MLP neurons of a small language model. Each row is named by its layer, matrix (up: input weights; down: output weights) and neuron, and shows model dimensions 0-127. Each number is 128 + 32 x the weight over its row's rms, rounded and kept within 0 to 255. Numbers have three digits each.
After each neuron's rows, "fires in" lists the words (lower case) most often at its 100 highest values on Wikipedia text that the model never trained on.

L7.up369:123190129109078074154125106140112138151132175125130139121121158121062157068130138132118062106166158130125093132152179122122109149205174110110076066133138127109094116168145170124174169135134135140114091146074106135143108091103116103163148137179147103113110103105110091091148146140202149110186114088152096081078180171150106164177105172093109176120153125095164120100085109171109105093134
L7.down369:089151154158152061163083152130101111124135123125141140087118160174093149156155098139119104183160075137149156108103079144151123155208150114082148050139083104080143041126103115124173119129110068110123113084147071124092164125112120122084130144132096153144146176191121109152160101176144147166189107113100099157136165084190104149137102100118126106113130134095144131093150119102102170076141
fires in: "in"

L4.up396:103108130137091131215136108171075132190095199122093127145146111151119112138186161133146119096110137079192081103166112085147124096134105080146091094087088055079174127139159065105178149123122106091174071149153146161140131140152137139161171121081120180108138078111164071172106169122143133106205163123149118129094168155159141104121111123117074147129116131102145172087102134075113111115158
L4.down396:165100134139097134231143115148153161178124135112126137117133206109129138078138116122114071093124102134112073153101148086199170124139150105151139081124077170149144083156131083095119121145043068135172132086108105153131139115138112126163169149202099127186099142124137033105146101150147118165154067146165100168144135164138078147160112174128113131135110119138126130168170165123122129157153
fires in: "at", "from", "in"

L6.up417:135079086103138127093076153104141133119105155082137155105141083182136106172081152152156156110121145133094091163117063146174126151166177103127133130124052175174159177127187131110106097133148163180154165145169123143101128133134149083146112120159093179140115183082123118152133076151142182088188146102140157145133166140149124167202092138142100093166074124116164135181102151172104135078217
L6.down417:221123143095181165116116139119176107094151137076159124103070068124168136158168134072130072131136159132074132129085116137141110070089115111189153114133133137013153124133110141089133143124147129170162124118139142126096216125113151104131154127084105081087113114160152144119103098162126115142129140136141164140131073176136120154147170137134165067131063065133193159129128176110186100154123
fires in: "the", "perspective", "des"

L6.up307:110151176122111137126146095126100150176124095125155140093143187102107166161105139155127096133119063148132167066144100144175131125147123093116119119066107071162104105160183093133096123129130129094126146147122098101135131119109201130160127158114157104140149160065138089112170094127151135079112119133126123116095190121175173143108155195126108129100117063153128101145169128177078086074139
L6.down307:160152125140118087153145114071110112132116109152158097149162120146112155116137093132171105131113166154129120173087118159137122087101128040110122104152161123123180114166085092151160101172122079130143128118112169143144169140156163110124160122167117139077095131133149103146117169194092148039110138166102106087143171126165151166148190196118041127101055139124105188087112096138127168132144
fires in: "in", "as", "for", "with"

L8.up275:132119099174102063113062157099153107162132091135161094171134201085094140096110067112159107097183103090154111180063111147124137139161140127081096158133101103124112111093154168154127118133121079129134077137150187114106160121154121134207124097064085109082059160158170141150119093119162119108094108221174144166141120119146098185127148131087083167108162124104113153089123136178136093111136
L8.down275:166110089134156085179114154134155125116154078110124118145133148141117141130122190171117093124120092177069175110144122208137103108184125074126086088146123084102110085137144160150104105115102115101086138074091110112123050117151146103158226100080118178081144133148103133116139123164136138162117166124114112173199122187110130149149129125157124086108066093129109155119121087156079135092134
fires in: "of", "to", "throughout", "on"

L6.up130:127106133119096089116120149121117116129126104096120136082145093101083131124124066071156146160120137075147107185162130133085141127160099086143099058103117042115163081093149121160036116153089157119042147140126211145145129108149136128176107120117109127080080140161168130108133158100117123107132153133113093152092088112178138171136154185149090046145164136134207094119113064091121109091128
L6.down130:110126170115216167133109121174161121135095121170141069126157093175114112107173118151118128127156066143079162140142104188120116162134155113200166196177160091102120125114098104100085139133104104135163199150138153126131206131125111081088137086159120106107101151138150147104207084171140143134143147089178136188126115110124153117144100117143192106113111147151138121156176100081142061117110
fires in: "the"

L9.up121:143148123094138136092178113130126118164086172092150124123137166112123106163139106121121053147138107119125137147092095099171145120166125108101182103151080083120176107155168127096148135188065123139125085100192125098084143123081114148201143123189118121131106123152090109097191162111154160081103094098141113106146153115103130113131191113120081161091130085091142176112121158106172147102154
L9.down121:152094144136175181140172113157136141120134109207165067108114166139208161150105162131143090123122158113075183136063112068138127145163123148088098127176160107127117070154139126118113106141100126130144129118140095160160185148110148076167133097145131095178175124152108163131137178156105194122139096090117141116102161117123167057146182134156111044142081152136150138113157152078140148128173
fires in: "to"

L6.up302:080120166098136089111123163126106185126142122180110094130120164124112135094081138139161102148139113142165082140059145102116113116187135130176086127087074131089085131118186120076117107129146082116084076124118152114125050094139067100107159099025139103060136158128135174145133160133164132112096075202144122140079147148129131143157103149141116185118125135119105135118193086129164164107121
L6.down302:140202102138127159156147081134121133092128136111132139137088132126101118099117189149125123043195126130074182158133092170098154092128154131195055068145106154149089024126142129085156133123138110071067138116132093146117084108077119138126161144071137114099149100190144126166153086091093128103116123141127169114157131137101101168068137147114104084110101148137128161116106096102119178043119
fires in: "of", "about", "around", "over", "in", "throughout"

L6.up73:150191108088147094104147066149095092158129117157075129131141096195149130127106124133112039164146105101154131112122103082143142087189061167187161127144124084129148133142157172093091114057098102130109127125182113153107111147153101116175154161097155153149133115105125118112149133188136192074170167148112157112096135133159071126109203086180148141116100086124155101146113148101135127165135
L6.down73:133094077157116122155096139182058125143138083193113150119169111102141146130113119119191158119133134058141111140167142166174087100123141157153057133055099204122127152084138115165154181161126139096100091166097128088149110137186120091137164119105116135072099113106132189161133107166134141124102123117150196174139160107118126102159104172129133148157101156156143138147105104120060166091196
fires in: "and", "by"

L7.up425:158126189152167145091150146129114158109145157081135082100091075119101167099082122083164132101149121130102127134085110164118069070119120147088179119147106132194157110123187182117124110163099117140093109164173114150180149144144136166102132123105166075182130128119115118137082077089120214094116167136125080110082165137159125150114140132087120130163094085162058100121072137129124152112156
L7.down425:111104166074087091103178119095113167112137210144148126100118113123145120080128158082140114188152132192141160082102124114151185152167158146148059148166157142070090117108115127116159124122126150163138148125120096070183132117129149122156130112077054073127116103097160088084102130117157156177151154133035146132162101193169104144076140197121140080136098197117098112155157169108116174114108
fires in: "as", "in", "made", "on", "a"

L4.up338:114118141106138138179083118110117154169155106152109159150136163150121152178140087091134145121105095130134177101070097095124093090139083070117078157089028069115069134132168103134107109167159142058108131125181136081071102085150151088206186092074122080160106076116114165165173117152128143137080128142113074090132140090103170166110149158133167098115137099116111104112174090127120131081144
L4.down338:166126138119149115170135138102111172095121072106125160115111163109129129108115101135126159149128121099154158225108095185071151101143161122151133190146151116186092083108165092119205103120115093083071150120113088152186194146130127139103147082130121045121126178143128121136085130178163151129106141110125104088139153142165073150097085097130095155162133077140136121117150074133126126115164
fires in: "of", "on", "especially", "focusing"

L7.up470:084107141086102136140075071100097172148157090127124128096114181150150130156165083117127148168131128126151161109097147112143129107145200149191072098174099147148154144102178113132157162133116098155086127145155137145030170059155121128192142098138141120103089134137069144103151192126161075106129114163133108163117117156157159096145167145094127135114162129157103213075138172142179127102179
L7.down470:154123135134115109087152135169120046105151011133140112089115195153174118122127169103123159074131157146076201138130087119159122094215141124121107074152134136178106129127167093095161148142138129093150142108120120120087104114113093109123172073118088163111143107191129157180142164128076121163088085119044148082082128107178106113129161171142118138129120153140123174165097134172114118080132
fires in: "and", "of"

L3.up530:126082097146136135128175151160129127158134130103132082114163065126154100046123127172096088122120091202063121102145126133144132150159127084186124075148097109108155162135158100182110081168101128124130109180084156120149146153129144163115161149187108074065161116117103054104068079069142129069074108125109145133048104118087151123116098114079109135144099112205097084156174150127121120153118
L3.down530:139129102139110076033157131052082129163105118133147172099150135092197114163144148180212128125154165158108094108139159112058125081084165105121126156206125165129107120105167096159126120115143090040104100181088107136123130124143203172111151125064153155122117078088147127149114122091158178139144104177095124141143065087158142160067151148140074130158135138133137119137118092150073135129074
fires in: "on", "upon"

L3.up136:091124116145094093145166169133138094126119095130138126148093140134141141078109089118081146134117152085211074095114077140199160103106082019088112094140199073140105098165122058136135128110132165104136167170094171139132143137182142112067149131092117111107120062141165101118079114167117203088137169173136136115124126170124101157149142130073115088136088161128110153136149112127123146153088
L3.down136:129148151108086103108113093077183068132141054120137056140124200130139107109123145175108068163175141147101150081170097132171133141136107162127108163150091124140103124150186135171174118124129131141094185081162100110156099137087123156115189147166105156141127128140188086135120177155105085166148105123086111094151153148219172151123122124161163131175066186117122083159138080148072157119130
fires in: "a", "at", "an", "his", "during", "commerce"

L6.up177:144176091148129084155116109094137138133163133169135109105106118136103131094165161111111084146191149110161074111132143145102119119100139135129107150103164179152113138148127166069139199132083077161127162093097156166166194179090135159173073181113114119121083094128113093142097105138104106070126131182142188129168155186129085067149134232170111130188138079152129170096122128106075108166124
L6.down177:109089150114058124187114141145172108097098123093169118103104111136135158094100134132130101133134115129096144118154075092142091180162076072121071093145086121113098093120126127109151131091157154061127106176150118122092071087145096160098173130196097123213107083117139095118121130175222148176125082056116090167142133086152150191096178139093149094085126140128094091142151186117100156120128
fires in: "and", "from", "to", "he"

L9.up521:122163102071152195095117100124139103120061116138088137104097129121169126133173112078175114168174107101117119141112118103127084100119107167125099112122100103183133176146181060087147118093098129152081190160217187135125128122167070060156156098102114129073139158097139175154087104156148131134140203115097071126104109192148147134149167072135116144126115103128175141158108172149157111170115
L9.down521:122142140148101105095171130136103129162185077091206141116057098173114109151133094126157144148074098176128107178153147192133100107143143059212094151119107160076101142098136127154133147092120072102065142123161078123087124126114132159102115133113169146108106159149145131092154166136149131099072117116114132080126119069106107136118144143082138148100198164078114179124155075172134190121115
fires in: "the", "and", "for"

L4.up248:139129148130083116153142125116143173162130162107124142176186120148076159127119095122133128075126121131119120156178044125123158127124095101081116077145122148066190183170142155115164103087107134110156139124102117169103129188065139097126191104117159096105115114098195038104139145099100131161057064175120156103186140162119147157138106177092116149132145093153114125148142097181104156144171
L4.down248:108100180104193136156095161113200137128150197115137094103119109111170110073127093190112154109119112122167188123093081147162098139131104161108083095146071126167109138132099137101074153147107154123146161112128071141117097103103070170155143155060137127181117092113116104078107069186140171148084103156119101170096135142164145090149149152080167101117128142114084120118118120106143151145141
fires in: "s", "an", "on", "his", "of"

L7.up473:091059098163115074125155079138100110126138169139123113149078070163139145122105144113238119131199098172112112111133089131165135077135092136137160127140138130130160146139112157106144162147138140149104164208100167110065176136084196112125164158122129108106128187129138094125119088104136129090138100107165107110087137087140164124124153134111173152102128055163132139154053101137139092067135
L7.down473:190155097132150143031056114157111119118094148124153137149146092193118145186151122109136151067161201065080117109116117124136134132091168125129131112104120158132165140181111194141171112169159131129168147202145149111142124137061116169099134172172176161112094084159134130197126139098137119064084160081128132115140117198140114119085163122142091100093081103151106121156115126085091154134162
fires in: "as", "croatia", "croatian", "with", "athletics"

L6.up387:100122154094163099135075085110155161148136128150115143129175158144158142107098088118115139151201105115142166062200209135083137063105155133170145090115118133141140135149116120110162118133105088176089148108093140171140146119108130111123067149150125090071169168112124101162115095134126073088140121145065084075075103179114164095134138169202134086140133078165136126125125124141056058090159
L6.down387:112122160084126103084108167103075124077082105062144089134107102167103124181170144108120101129051138205154172132093079093191152141162139102167065120176135113094131141124153117146109138067113140143147139153174107093122120125139139151130179133112140116087147103126133107113197112136184100113093120105127105159145136156164117206127145121106165146143042080119101229136092131125124146154170
fires in: "and", "to"

L11.up321:145158126143129144124138086167118191156115129131124136115106140156156127113089044155120089133185186130183073150119060136126122101147099105142095090088101085135114152156139135131101068177116153104134134138141108093232187113104158102116186155131146083152090121162129074090124128111182169048093138110087120129143119146124113094104107146103081172152172138192161092187096172077118124131181
L11.down321:098100112137098121063110124114073090109127089104064130034141090113135103197126105118114153139162177165201170140178160095136171170143171157109148157129122143119125141173132166088149102133131111117163112127081118163174147169100084114118183195129064157158129164150134121087148102101113154094148149100143144114176117158109067092160150096154107120121099122151152123151132093114102090109175
fires in: "to", "on", "photograph"

L10.up447:134068157085156136163086157138134100087120085093158103022099099102109076101130175057117115116133139076087143122165133171104164155134112125137152097118118132101179155104144114118122106082076154138138210159120168181157151118124146160072163104160118162157132131116160162107093149147130115115151055131138137085053122116232092150183124161148118097124105121152143143092142124215107074169141
L10.down447:146150118130129121151136132099105111148113058103083146179149103156157172152145106142142140153114112130090123163162102252104107231152098144124143115119117160120167100123069120100105113148125167163099186174172110122103160091082121175137112105141129116124167144168135103140147148180123207095143131143187092116169155136126131128156174151151111106093088092132234120144119113143125111108152
fires in: "a", "s", "the", "large"